config.yaml
n_kv_head: 3
init_std_down: 0.00333
grad_clip: 1.0
batch_tokens: [8192, 16384, 24576]
MLP neurons of a small language model. Each row is named by its layer, matrix (down: output weights) and neuron, and shows model dimensions 0-191. Each number is 128 + 24 x the weight over its row's rms, rounded and kept within 0 to 255. Numbers have three digits each.
Before each neuron's rows, "fires before" lists the tokens most often just after its 100 highest values on Wikipedia text that the model never trained on. A number after a token or word is its count.

fires before: "her" 21, "ed" 19, "e" 8, "up" 6, "ame" 6
L12.down261:154090138173129075146110139139106127137118100068178122127089103125134167143116127180131110124184151100119121141130100126147079136172132136134090161108127122117142169161126136108151123126136106136144145102154137119136121143123118146143156106156141139112122135103145131150105113164123117128150131127122092133159092075132138128168113099140115107146123137140090088159098155158165129118119140175081108121107124147122103106122114113179134137135067108129116142148149136124133146142106131129145158150098117094135120149185145132169098113133091109106093188070114123114101165110118108149

fires before: "ion" 20, "le" 11, "or" 10, "ork" 9, "ions" 8, "l" 6
L9.down529:097166132116114111149136137114130124140108103154181140126137128153153178143103153160110109088156121186053158133121073149147107107157157158132115100137165088139110123154145160127126105127079133125139145102114127098138157170087135105107116155093126118123132143159135153119153146128122092096147130162150132125152152143113112131159101129140109139132097137138141112141121058095101127147128095135164152120079148138091116136125128103127121093126112088119092116090155129175135176102124096143132111122112104140113116143180111153150123149096135122108136132088140148155133109131101132171

fires before: "==" 25, "I" 11, "The" 9, "===" 9, "A" 8
L9.down19:116091125153135101104133125126128161118125115104142134126111145110180110131116135132113114135091114130118112140117148126189108163111109139117157121097147143162157151148136116104197121132133153123155147138104156107178172154115136118130131109128112135170145134094123128162113110112152150123080137112156106134116129130112066103119010130109094132165090116126170108146105092138116128128103123124163134118079146120129107119112116115189135126130135178143159102157133133167142121126105133129096119163111105126104140151128108108154119157099162125133098093110098144134170143153135140137

fires before: "er" 11, "ing" 10, "ic" 9, "or" 9, "es" 9, "ive" 7
L3.down7:180095161135093162171122126120141115148178095151108153153150114103115124155150156118131063085126117133108114133140105125130127152128144129176094138134113134099151146131125097133126136120111102117089125199141174165143107107102130058135121138158117115123125120134128119134145137123119134173117143093183134133104109136145126130187137125138133157116103148058153135122105109137102112113086115111109134106123144098118117125160162138112150145145132123103127080162111123147098090145150089157187159158137123110139103088138099103119140081145142143105131143152119123104122117139157122150

fires before: "as" 22, "ad" 20, "av" 11, "y" 6
L11.down301:101143162176144120147160101127096117121092154144100119145152106137146124135105126114140138162124110154131120153087144102079130103154138124099177075096123127172128116141181105146129130140124111123149163095102137133135127128123123120134124166096139179140151123132107126154148164117123090117141120122133130174113127111137139168160134116115098163107126101154124141123102127130081126138126058153115167079115123179123174144126113090156150113103152125133105115116117161052137133119102139144143091125117127166095096140116175174091125115116135143081151132151102104124112142139102131149

fires before: "r" 15, "c" 15, "ess" 7, "ing" 7, "ed" 6, "p" 5
L7.down724:144154152148137141130146123143128161137139139134157148047120136130178110129103130110159139184090136141141094144149133146183100131102110112095152115096109116114132091141151154135112148127113129130142089114133116151113168151106133100127116107053144126136138122154110119110148103160147152116083099127104159145109172117113098118092120145105148102105161114133071075126126149139105148116144103134128138149119131143158177145104137164147133089127119149114104152113090109131138095086155095091127144124132139154148118125146122157124187106116137123115096144137159130106167088133178113134

fires before: "ad" 47, "as" 32, "av" 6
L12.down437:102136147170145147111123116094162111156126099150107077123160145135129128138123107125097136114139114122087145122104156137131101136130104103172144098101091138140138109152117119156183094157158121155133142071128118089134064149105130138133156152131127151139133091171140137133158130119116092140116091157195174114129136129133175154115113129097078123131142151132167085146128113147098168127075131124180133113114132136146090145125131126156128142151094102131104147120101132148141098167125137116107133105094133147104083153130170144105136065121143132121128158128158114130110096116159130132

fires before: "n" 14, "s" 11, "ed" 11, "ou" 8, "am" 7
L12.down761:082134127106094068145163145155129125127103107111161153125144124151164140087165143125142113129128087143104082151118130117115123155134101122087122159087160135099141102165139147121140157142132156121136138117153115133118152110092127122108113152139135116094134191157109154122151132094152126126144141133109109083124156159143109153143105139141151092130097178153129157170112114137074146134127126106067139171119149151128104132114124112111132167081122152141156105095116100125125165092158135088153111120093104121138127129113151140127111145134167105160129094089136106151073127177152156115

fires before: "k" 24, "ru" 13, "ing" 12, "s" 11, "ch" 4
L11.down37:126073099148137103132121137124123154147125102145140170087151154181141129152111115091104154144122140084134122131089141112170113120105150135129125131130107099104153186130108111125149147125098119118136074157107175115133151137086143138086129152130118130139183107124159145096128088184115089105138131162159106124146146124104112140178138128162122094121107085131139107067143133120140161156122111122150134131146124154064145163096132105139129135128084118147094102138112147159083163134143157109114119114146123144115163135110086158128107158130110148136123175128129159101141141108105124118

fires before: "ing" 19, "e" 19, "ed" 15, "es" 9, "el" 5, "at" 4
L12.down161:158091111125137116095109109122130175120133153138128112140116126066125136144165113116126069122150102130104134112148112128180130162097131098135143110090127147105102123126138132075110145156125117156150104120113130136138151100134159126153171135110146114163138135109141131117106140110111095109149132131116136134106138132152118105144122117108132100112105108096165133112173146115133160129142089088117172155086161171081173154149127133101157099138124143130117116119147138163135107164124175144140098164124136153160156124212135099117139152127115104093133112102183140138076095146112077126

fires before: "ab" 16, "ig" 9, "p" 9, "ion" 6, "im" 5, "i" 5
L12.down498:126111141115144084124100145113151116127143136117122117128140155125188153132122178113130135165101108135129163082126167133111100123100166125138139098153123126154096128131124162138137154134101136093064116167129160105134110177110085142215145133156186093096117103151141110136148095125093134104131126138110101137136126144134128130111080138108100150083120121129178098151124102112159121152114120097107102079105164122128142132141181144119129118129125128101157125121134158151100141101124117132152118165127143150123150143152114132143101121102143132125128189132122139101075096160088123123

fires before: "ed" 34, "s" 13, " the" 8, " a" 5, "uc" 4, "u" 4
L9.down59:141148133129090139128083175121081158147126130096129141157099143127147148148112110107139112132118142097131130124130107122144124092118120125146153125113124153116116145087142085121141174142141088078104090118135112127164120153117122108170131122140150115094169145139156146118154160187108120137119129105151131072157127140148125121085138113104128154122149166126171113103109125122136093153096130126115125082148134151132121133125140188088128106136130111111107157117106147119196147154139130116069106168121062141143111133086158107175131145111164149130139138092110087113102125133168153156

fires before: "ion" 20, "iv" 10, "ed" 8, "ive" 8, "ic" 7, "u" 6
L6.down95:111141151170117127143168133148108143156172119140096183161096137128138120114162120123144132117118110138114125102154109107153100104117136113124115131113086143134125147201119094091137166124132079104089135108148173122153138146100154115089095133112137119117120105129112131111213163114115104150140099155147141155141165120116088153158143121120082120149133120094167119123139157128144107123103143113140137126136133139117090133136087150083168089089138125105120090144095107130110110171157091103154140170133143091117142132144101124152092138115120150104115138124136128101113104160165165151

fires before: "\n" 17, " " 11, " 1" 10, " 4" 6, " 2" 5, " 0" 4
L2.down105:172129107175134138128137152086128111116072153097152135087098122115162121163081115150171183168114133113134084116134153123123154115083183127112151110156108110141125129154109098115168159126152110118090178098065116137153154138149106141171152133099127158160152123069156136139120143111127131119125137108143143128129107123151103096127103141126139115109102131142161139146084114160117142081116144142115133106171139131129099155131108120119142100146118101101115136137129145136131102147134099142134105159114110130132135098109140164129115131175143120104160139131065119106171132088123096156

fires before: "er" 24, "p" 8, "it" 7, "ge" 6, "g" 6, "ct" 5
L10.down236:112087157125134109141156115091103119107142139114134137175084112138118088175141114108155105130115105117177139107158190108109113150108103128119144168176107155107126185160176135101105117149088113110088119105143134103167090106130153129137112135124101141124120118149106095114134123134106118102164158152128121179106112100156092115163108120133148119135113127122124127128103105089103137076151105135136120137137104153147125124156172170102131125167124187149132084100136109140119150146144124188136119121144118135102146116146105149113099102111120143170154150125115107138146107112169107163

fires before: "ed" 40, "s" 10, "es" 5, " the" 5, "ame" 5, "ing" 4
L10.down242:147149130139149125123086175114143154180158101110178116141071123134112114124132171130135142132151157086161136092110126134167125121128114161106108169106128158117130139114067106140137141109130076129139125142136115130154139150118149160155143118127148130097116136172129153176120124126103112120076127120165092127110124085135126159128139072104133112100129118100162114135135133115143096135115142127124074085110145110062135154100147110109120129141137122120137144119112098121142145123126166131109152171100097126155118134121161110176118143156123163107095166179130158059126119117144135115

fires before: "al" 24, "|---|---" 14, "her" 13, " |" 11, "il" 8, "d" 5
L10.down297:163146132120173158191136165139124125135133107144162120130116085097165082106142115148148117152097126139077153138133110159145177090143140129157136135121103140143082134127125119119130140149123084155086129162146108133157058120157150131107124097166135159121111124133132113147154119147147110150175104095151145139095104139138112079108115098091115107124126136139108093133142102172138124176134129136133134094171113114138129140145134115120114082145162148084115107123074122121118151152169101148156139125096172102102121082137107108152093130149109120089118139151122125136081140119132114138

fires before: "\n" 29, " The" 20, " H" 6, " A" 6, " He" 6, " In" 4
L11.down143:107109127170142131122155161170160140151109144149073123181120127169159127134100132127131088130092138149130119127113108108158151109107128144089140149181102053101128125135111170125115132119152159118116107141130089143089100141130122107127126136122140107178118164140154132144139151117116127178106179109113118123067155151130088106134072156140136117148130132102170130137092114106106101104106121146111119132149135141120149132153113136109110126134124090161140152185104133104162109131154131126162156100124111126121137155132101129106111131108131096122079133152095106153172171090141102147

fires before: "ed" 21, "s" 18, "an" 10, "ing" 9, "at" 5
L6.down343:123143111136128081119118117104115094158121151102109141125121133156146100160134106124166143133138079154107106117104162124144155143147149167126136190103102176133123129110101118122113133117135136162161111125112116087140111131153125135159148163095112130100171148132158147151122157118102101152116113144118117113110120129143133162168112103134123122139099170102070140136130111101113170130114141096108103122149133107079121176167149153106150108126111090138147174101103136136133076125146130105153077127124142193146096156105129135095098115116120160154150118122124176158071104136100113091

fires before: "\n" 27, "h" 16, "." 13, " The" 9, "le" 5
L10.down266:118120122136082137111127129122140146129126123138081147176140127168118119144074141126129109153125106170136118140169128108152179119131115121104160166159097147138113118154136146093139073123123169108117112137143127098106092115119107118081108116127155083134120127160102081124136110140136129155139135154153159164085156092122124127110134119141158088177130082100153113120103153135136082161115131100151117150107141140170137139120113095076175139145096108158158139173111157119149095143127080119121169098130145125127154112141136142118172127111156128127108101134149110131162142162094129079

fires before: "===" 13, "P" 11, "==" 11, "=" 8, "The" 8, "A" 6
L12.down538:094110120127123109145176136136154106140134103117154138107162107150164084143113132125142128095129132127173138109108132134137146121128148094121153129123181131143134147130150067097123172158118062143124167138106188150159141159122136132146154095142082115148116088103117159128138134137126181114172140109125142116172123138152129130158087123133158096121124155120156131136088127114095122092128097145133067119086143118131171102120128119096089150117087097115163121150111071132129150130133134139106089116107145098111106115146142120082126138150146132095141128157128139129093174106146131162

fires before: "r" 34, "er" 9, "p" 7, "ff" 5
L12.down508:152103153152149159123081151109093180194130134124113136147148142149130113126118138078147112176141152134152123113161105092132143129140128108116158145085101134146103128116120082106146123110133139116163140150114109105097129120128150129104112133126087152148156140102129152104136094185114152169085128134161133112128123137118125144101064136122101089135086128126139153164128156143157144103094131081166122080131121140136134147106092136148098145148129108180100091113114140123127154154099110146124086165146156137150104130128116084146092078120150155113105168136129168133115144123106152134

fires before: "w" 17, "e" 12, "ak" 11, "im" 8, "ra" 6
L11.down216:135140125161171093106158126076121128133105120142157129136117144116122072109075096131118107145161163150153124155148125118122128158138108119108112113153182114168161145118129165132117118114132095126171150127119136144095133108134136139125131148102110074118077166126135134163101140134105117172152155126124136105098142108139117122134061141096104114136121152104114131111110142128148184101119119124111106109153182152121128124116148141125127108115068158125107095177136157161147101160077135152122156144143110125121100092133148169105105069167149120100155133120119135150168110146129133102

fires before: "===" 27, "==" 27, "=" 8, "I" 5, "|" 4
L9.down318:103155159141131116165165129171159137115124143145139125135120125204181116116151116134118130151116091156140121153103145127175135134106150126113144138098175125146132135125072108096170129107129113122121118130123168150146166128075117157124138108115109134153158139129124142150110101103146120132099163131123117149111151124129110126155032134102139116147158084137167108126132123153164156169124137112125118115121139127075133096088126087148122127112120156111149108112084146107121104106079109097098116098105131097089125094164148115128133170094131119130112126168138102102116131134154130164

fires before: ":" 40, "e" 12, " 0" 4
L9.down339:169144104118120144109118170106147128146114131128102126144136128135145117136112123097144131115091091114130126147123136060145102127125131114095167116120155147153110113080134155147153135145119149123108135067136146173139122144079156120114118109111109156135134130101141118111122100162117136099162099103163097099166145150109193095114135109186172103100115138154114148156126137121118106117108132102136119117101144142163113140151125095140098143094102148150127154108098104116147134080174113166113121147130080135154153101201157097124175151127099122138151133112139134097145120169122119173

fires before: " |" 48, "A" 9, "==" 8, " -" 7, "===" 5, "I" 5
L3.down146:145138128121123097157130172164125085144176145160130127130092128171160168134152134121153115097145129122127121140125114100178154110141128119160101133123126117127084119098114120102127091123144088113138115144075154132149129132169159144146115105145131149171141122119096083176148149166140111151122141133105098150111133090151156154108098126126123159121108134100143099098149120114132154138140126144128092119157166170113160097114147150150095090093129121108160132100119155117105043114093088131116139096131132146100112127130154160101106117149164129113131160136113097073141121120100177122

fires before: "ers" 27, "s" 9, "ed" 7, "or" 7
L6.down222:150105134105141075107158126094147128125113114127144177117138113172169119171089078097146121150117107095158123151116098113149170099152132134137135081109194134140105156123130143145111112117142177149147144091100128143110106142166156108071105140090108125126120109120141095119135135116148148125120154128123123164117145112160096087149117117079115143191106163099129118107158107159126148124123128126176136088164128110120130109098148109152164091125111097079111153093124144144134122135176134125127122104124144138153137114085157167124120137130133152133147130114121148130135087153084146127

fires before: "ed" 38, "s" 15, "ce" 13, "c" 5, "er" 4
L10.down658:130160132071131141120168142098147126126146128131146095116159129089175126113128136126128125129126156107112119141081139084149121124133102125099107124125142119121116095148120126125106134128075106125126106098150123133128164150101127168120134168124141082099162158147118122154175136158162115165148132188156150142144091108118103180128145134167128142123106119144091077098172144151134165096109122072130142105156046144160139148113136116169124140121118160104113129152109141106115097134114113147117134126107127132082099131135136142107148151092149124105096093143133148086134151165120172112

fires before: "\n" 26, " The" 25, "7" 4, " F" 4, " In" 4
L2.down300:132129115172116137069112156083115123133117171148087150116119160136130137158156129140114153130135131136167124149139160144152096148116134124092137179137087115106129123132126163169107140149108148150113143127106113120129122109158089152100086155139157144161081138125156071133126126134090153121147108156113106116136150132081144125127108179092069108122144104109110110096084120113171080137127105128144180119130100141146106184174137117130090126133110124127117136096092161105117156122128143122181154087130124132118128114096130112126126140168140102156117132148110135145157122166116081129

fires before: "y" 38, "ic" 15, "or" 9, "1" 5, "it" 4, "i" 4
L11.down457:074121137139174130148103083122149115112133090143153133132074101144161103152131149126121135158103112117138132177161116106089137118173074101133118110143083105108161132132110120129110072129144122130075175140152157146113156086164144108124160098111158151135126151086084127139124180146104098106139150163128161157113137104161102165128132126123126177093146131104128143163144143121112153144112185148133129107091131132114103123098065109133144138147135135157102109149114131124139106161101100135118159140141097104160130130144164145111128109126129136150133106121133115133174121136118123099

fires before: "ed" 17, "ce" 16, "ing" 10, "ial" 9, "s" 6
L10.down273:140105117124138099100178141105090110137106140165132130109097139083118142109155082145123107122147146153146103124126109144063140115098107153117087123133128128103079147098133113099120125132173115151102132180177151144163152136089157127115123117144132141111138121108145113145114132154139108182167123144126139122093106122107136031154134125100126163107141147160146084139116130103144121134113128149141125103157101137094143126133168128109129094151126152086138112143175127114135156144110141137130157168106097143107164121070123143138137162127122168141151168094134140098159136142142101132

fires before: "al" 11, "y" 11, "es" 9, "er" 8, "i" 8, "ial" 6
L10.down349:148166140165139170121115154095111165150131146088141131149123129128116119135101075114131140116106122123157119147168161115102101148183083121158125139139116084146157145143131095094159125127117107131102119133130220132125102162167120158116161116118130103141085158134092109122119122155113112138162144133139128147126149140157119093086093107175129157113167118113136168111121104136100155134128102140128118141096098139104143151124129141138142111135153119109119131143110095160107124137095147195113152095118115106110089129124094123123107057132140161138112144146078113101145097144117124153

fires before: "er" 21, "on" 11, "orn" 8, "ie" 7, "if" 4, "and" 4
L10.down372:067135146122110107156141133123087092097140131129063117116110142124102162146129112127131121118119096122113158121148147163140126145163121116103149127124135157129163144127065132152155121132097134136161082185122119162141152097153074121130150141144133119107099142155117125082122122145172135130132137144112129101124118096095151105176087147154155097130106140134130137160108141090138116103102127137168116102129115133125124132126141145124174167109097089098154125165126131111114158126121156117126118116132130165113117144099152164132110102125154128190106103057155128153176177108125126093

fires before: "ed" 73, "es" 12, "s" 5
L11.down540:078114117159121153149123151133129116167123113119098163076089149153138116111127142121123117114106131135133129110109124106095152136141132129170136136152125088126176103137105090168134142137161102096143100111177137139135153145116101148111127117114105109114135136151125137144144124129130135157125100159152107148155124119113156105123136122132140150120071102139152102102146081142180132119068110148098145129083123111105151150112132118177149125135158160142128138106075138128132125119132176084119153149112111145139101197112120120133061144092111146148078171153119097121107163147176153107

fires before: "ation" 33, "al" 11, "at" 10, "ar" 10, "ated" 7, "in" 6
L12.down338:113154161146136112127139125126143090099134113140150129131097118124140114146159161208122137112138132132133164120115080128155097126124089110125119117154125098127125087135136113149145119089151111123085129123178162135147143140100118094100149123110146120129104141145107153103094197122137071116084090177147121140090141137104148103125076120141153152155173104121128123120156128111085142117135111126150134152152153134128110090135151157132119098106134166136115132131133131155081176155127150146123120136106133085141127110102093133157110173104105158121173167136154079114096121150155120095

fires before: "ther" 23, "p" 10, "ver" 8, "ut" 5, "ld" 5, "c" 5
L7.down651:103171152138131070152119123151177110174160139122116143078147128147147104141121132147150101130150146075142102120143147179145103124122156098161097078081158128138157113111146120123131157093115110119090152099185132127134112170162131098109157094111125102156119134115153196155130152091116137162119145141098115096107106141127086136124181141133107090124121148057133155111096151122120125107138151116176114137155131129112110127119099162145086132125131150131132116144109113118143135121145141144132122134130092110148126117114120146120133127086159151139143132096113128145085098090140152106

fires before: "ay" 59, "ac" 17, "an" 5
L3.down148:109124123100142145153160101142122104139112144107118149168107146117142140152123103144141102109124153115097134133141105109159120133140152183145117175123136141149127127142132149101146148151111121105120100065132073122125160150144129137133124168218152089141153135112124126109110124105118149138123124104122163070109118172095123143107089110120113092124112117171115115131128094147131123098149138104128093129123128146158181115117091082152147079123112122144175100135132144136117178133087119162167142159111150122167071087086106146137116149150127115151155114136110156132099134112142100116

fires before: "ad" 19, "as" 16, "n" 9, " A" 7, "y" 6
L12.down31:082113123143155183138163122131161120141096114128167117151129127144123142165120128143118145133078095086121124147161162129106097114136145131143116137091131146127104153135101126150140114184063152126147095094118149119145131122086097101169121116118110117125137060160099093118122129137154127138172167169146143180132134131151136142183147094073121138110123117156117121138106163110122152141154074126140138089094131136150122114138144110142140088189132089132114090122108129102103142149109104139084136142130136127116128146148155137090128076155133126123118115168140123146105137102122149124

fires before: "p" 26, "er" 9, "ip" 7, "on" 6, "ad" 5
L11.down451:140124158134124130160134113129100147148182106095124117134116139134128158138165115106110151117118151114118100103182136129130116116122124152131152145111145102123138170177093133145149110165139141135102097164122166121128146141174152142074087131147115151115156115153151112130142101146123130142128105117171111134151079147107134078126102176134116096169135106141139157125103139135195127126165129127170150143181123120122166148117046097118134113106122113117100100119119128102116102076136126106084108103160119124155110075106145146155100125118140139128141108080136128094115139122108157104

fires before: "ed" 19, "er" 12, "ing" 11, " |" 11, "or" 7, "ation" 5
L11.down528:199108121105161170121094121115147144149130129119131152121109136117144145140131145125113105105130171169098136105144142119137142121115141135082170126132096093138154168133131123122134133143109102136099108146152112105137136097112132135129118120127085109171082157127128140078139127156091106155110136126116113156158156092147144131145065110148109121166120144150205086073143155101149155147116145102071201135108106157105125137078153149122156112147146128127133093151131164133127150102106153112148150088106119101114106137134104131126078123103136142106136148130111140141121151103119153127

fires before: " of" 14, "ant" 13, "ed" 10, "ing" 9, "an" 8
L12.down366:140132115093123078088158063134125098159163115134116109055119091095112107136093115118135116101168119094073120136121117163139126131110137121080166104146091140102149111144096113137153093144081169132167139127146119089127151132137114112150164112149112112178159139119125144191133098140107137110144113131123125147095157175114110133106118141111127100109130138125163153135099143107137137148176125101140115113142128153140130145164162118120110132153106116127117109109125100127106135129124181143169117122132166135134151129166077128132136164153179118134155087122149141134138118142140170127

fires before: "\n" 29, " The" 16, " F" 6, " In" 5, " A" 4
L3.down96:092135080166145116119142142083173121106117145156105091156106111132176132178115129160100123132142109160133166112161137156190167123125113123112107133145087128097115110127126116126156103147127146151133128167154103131104122168151094130103083159136121136090141129133134127160088110144109150139122132150142134143144165181160112120112131150162106116088110113104178058079134133147120122113126091151102126074110128158121146188125108129101139093119124101127083146094101152108101129136108128120146162118112130154093108106135141143131130164103155125160117159132121125119154138116137116140

fires before: "al" 27, "ed" 22, "c" 7, "ic" 5, " |" 4, "s" 4
L11.down21:108096112128132098111158124132078102107127126101153158143126116081183123122155108140135114115086151112129064137122112108098130132105127108165147121082145107118094161128126068130134163147134091148168129137162148141112105111094110114110114151183160147127123155148087132137134114116108133163111110125081145163103127139144093073135160121117125144122124170129122130114121113130111102101160116155126142202115097151135092126145126127164132127146114136109134119153118085160128153139157112129125142163164157102135193089140121121132105167111150149110141167150109105108123136154136146165

fires before: "ay" 55, "ac" 24, "an" 6
L2.down617:143117120134139147144135107143142126132104145086161129139175180159100123140121131127121087103130114149156126128184098112096115098147145159154133151127168156156155112137151122111167125096134108123141151062102073128094152113143164110139114128170116101105161102132094135163180143166143118135147136093180168121129133148123113129087118109115138091120137108108099097107140134107086134125154113110128120116142138129127146137139103077130152081138154110130190076130158133121108127112120142109113153140115111120176116120162106156141117079152121089111124098134131106150114147085166113127

fires before: "ed" 21, "e" 11, "ion" 8, "it" 7, "ers" 6, "ing" 5
L3.down263:123115131076121122125130064165122159126097153175084119114155104144131118132145117114111110111125148163141112106142128102147118172113116099102124133071130143137135137094123115158087138113118141137181133134186133147127146167140091104131167132176156124137157126118116152156161159145133130141107141128148086141103149100121128137135155151094144107090132141095100129093150145125161187115143128120117113088134161169146097138099132070108125117096123127139111125076114127124123132097171113090162164106125131111077111099164124147130145145125163119092104154178126113129145114132148151136

fires before: "e" 26, "t" 13, "ish" 10, "ing" 8, "er" 8, "h" 6
L7.down11:098123150141129093152088110122133094115196106068140143143125100133146151171094128118118083156111118171102112131120093173146139154158127086126133124157126114172151109107117117136140130144153127148137132159111141170078143146128123123146156066127153132140137129095130116119130128124136144140119105091123113090130137127090175127152108068131149135117103110092147173128136126151110132129117118153148124144109134090108160144149161152139132184112098116126133137123095131092124129133142099114185116109161092107132100163120173129134105138183131109175144148135120096113157118089102114105

fires before: "le" 20, "l" 19, "or" 7, "il" 6
L2.down289:103136121150116175152121122141145164131120148102152081133146128115100096105136105136125137174152142171096140162155131116145129179140147096117099120117143149157112144127147103161083128117074122068137138124110098111130113124121138124124119162125120181118129127192123106136125071131133142108107174135081128144128113146152104124163140147162143115173116104164129112092149131118128139170134114135086137091131136095118122155135138099097088120131118146152116113115112129152145140129121056092132149172093145125089128127137147160172112127136184110099129101118151155111137090133086124128

fires before: "ary" 22, "ated" 17, "al" 12, "at" 7, "ate" 5
L12.down513:121119138148149096130126122160165148137130121132181131167084128110143116114124132161088105130116122139092203127151126106168148165136125077078135146138150113157123118122117132121136122133146135091101167162156099142168118137130126090159113076136131092105098152165123165130116155101129101097117130109117116150124123122105127135187129121109136144135123117114093120152163134099131116120115129099158160154173143110081139120155125094110141099145142152107130099153126118111078132088116115094138145118154131101164132137158151163115075150156090122125152136121126084055129126163132134125

fires before: "en" 27, "ing" 20, "al" 13, "s" 11, "ed" 10
L12.down5:120137117121119082168185148084088080124142143145109138094191095127085153128160135108126174149158080113158124148082131142185132104153128176099109097147132169122105114109110127115130114124107147153133123088140150094096149128112121106115146114113173083123153125183125126123152127145131146134125123165127167103133122121113132141126100135125153119111132102132127176133108121104123177131123121083138153136125165152105106110139165114179103114114089132143097148135139133132116078112157098121142105115139115112128173137120117096125107165138169132123117087135102139122110111169145151127

fires before: ":" 37, "s" 8, " o" 6, "S" 4, "ity" 4, "ed" 4
L11.down490:109145114139123126115121174069128077128100123116140106132165127103156107160135145114120176113107152097145125151153191149107119151112096136145152132126155166121140142096132097148135127157129143135105131116121147171095157122092077139161133141132118123149122133106099143130136102133129118149148136172115086101097139162118087081126152124126130104114113105170120148148108124108105145166078079109074161120103162112135138143116123132142105168117096115139148127139136130093116160130103187106093107112068138150131137108152179119115161143150148130161090154106152127125091130152144128144

fires before: "\n" 21, " " 9, " 1" 7, " 2" 5, " 4" 4, " T" 4
L2.down201:128139144162089162121124113091141102125093160111148127109092112135115137155126120138165166175151095113135101116089183147139134132078194123126126139102114094127129160075119137109165122124170120126106158135125117143150139149141130111102099130113142140140118135137174147113087137126160128114120136120138149149140130124113084090146117155140123170145112116153163134158106163120160126088103159117107133118123151100158117172154102090146145099105108085091106135147158145136105155110110073125161150135131104118151161112133148171126122129129149116099142079141155062120145135098109092125

fires before: "al" 26, "ed" 11, "c" 10, "ce" 9, ":" 6, "ation" 6
L9.down482:136127170117129112141158134078100112113109119133078138117119151173151151140139150135146133169128144149151079159126104141148114116110143107114101157117144130116122140139154091129181104111145173106082123110156145136133104131117059076126117135172175164125093135139135102143114149118101139141135126170129145119106164137101101108127115112110138082120123146140119139127110148115149117112171115162137122109136168144093114146109131135162132075125088166111138125118120125110108078075152119095122144122136148097140138128146081182105153143142178160125158135104163161124143089140110111103

fires before: "e" 15, "im" 13, "w" 8, "er" 6, "r" 5, "it" 5
L3.down86:125131134169133119115160119064142171140127136155157103135121163128101132149047095121140134115104135167125128136152109104127143119126087132135066115124095162118148137114123144136124076138125124120146156158125136114124126090131116140116140137121107107117133098067122133193153158113081128135101131171115145075099116150161135110146120119121169139129123148142132106122088140115167151120104112141108107105101137093070155101117127139147156100123082116150143153119161108137128096109090145157124089147152126145149168111116154147147130127135149141129127174173155128126166164124094102124

fires before: "p" 23, "b" 10, "ig" 7, "or" 7, "es" 7, "uc" 6
L11.down558:126108116129085145104142155137115114125173127115112112138105130121158078141142129073097163104095149153134104104132149131142119140089142106110121153150126077107169086160087137135114131099126153093130091156141123157118104127107106138143173100145108125170112175115138129108115095152152144110169148069139131151167137109167096080092062127145158112133121147113180149130130126133157155144126155126094141108109132118108125142116173117121166136142126143139123135123152174142139136131136113112126121122167132138145158128177115091110126157113058109109149162111104134141145107165132120113

fires before: "en" 26, "d" 9, "ed" 8, "ing" 8, "er" 8, "ation" 5
L7.down580:105173096071124091147148086129135107150132113137155139127139115114118120106118132184141115110145146116148096103129104128106148130167116117141151139146118103125137132164084188082113113142112136118138141106134120155140152103142116105167103117150129054165151115125104119118148186124114119102131128108128142166108119155154131079106106101134120166104127097129079154110136162101116113142134149115106115144145167084142073140136143174139141149164111143142147134101149134167132117139129155134147127145115154142129105129125074140156119129054157139149103120153103134133118101132086158165

fires before: "er" 17, "ial" 11, "it" 11, "ig" 6, "ra" 6, "or" 5
L11.down555:104134152098167145111108101169097116141149181105142091145120157118135149130145152119147104148138127152134139141124104134095108123139095154128137164148084077150120184155126127143124104133093146131064161150157105115140144105129144125140158149144124117135138141084143146098173134144143151079146144113133136163097146091159139100089090099142133150116158170102121124124108111148125134098158134141093157090110110145100138092087087143110129143142108148158088114082132104118110109153084140145144135079136135124112106150177103154107135104161091137129169126155110098111140138145145106143

fires before: " |" 24, "e" 12, "ed" 9, ":" 8
L9.down648:139138148120142157146111160139122097149113105125137115153134168111144147162103109078075114120121147138140131122114112103115145138085130135138098076153136133108146127137129122132164125152164125137090122089133124115102124105161116121105127129165121106095131144129144127115119156167118092126145106130121143133150121088111179103147137079130196075128168155135126152154122096107134144114127121148087135078136183119130131120107138112153124129101150068100131126187122122142128148131124104143123176160132147138128103146178201107139134122101156146113105105144150146078121093142135073142

fires before: "al" 33, "ed" 14, "if" 11, "e" 7
L10.down625:124130141110174127137141131137123082107139155099134158132123120157165151136128142156107110093135137151119099119083108144152155098140141119080132137070131123123117171145172106139114121126119142098090110137152161165141101155146183123119120101144166136131112139136116108162171125136096101139136084069141125099105145151123108140152104131122132100102135133121156113125151121085124104132123130167119105132124173114095133106129139123165165089155145079139127132110135097115108152111132149121150197107117149131089143050157081115148128138121155158101136148066145149143111146124135127139

fires before: "s" 53, "ing" 4
L11.down612:124115132129101133149130159116065153131081114135137169135135102106128134116143109187075143122101099082093108099125133155138101118129084121117102138136163157127170154129107127098170175112166155094126164104101152156115173131132117181081114116131125120117152155173105143130145140140117137121193130133143107097136143114102111115111109149131092134131077092138128104105146122149091142160108127112183111129180123118155124143102113120131146111134123136194119101120098151123111145122128132119144112119119119146157155166130120124124098174143118105131115124128118117132079149160109148166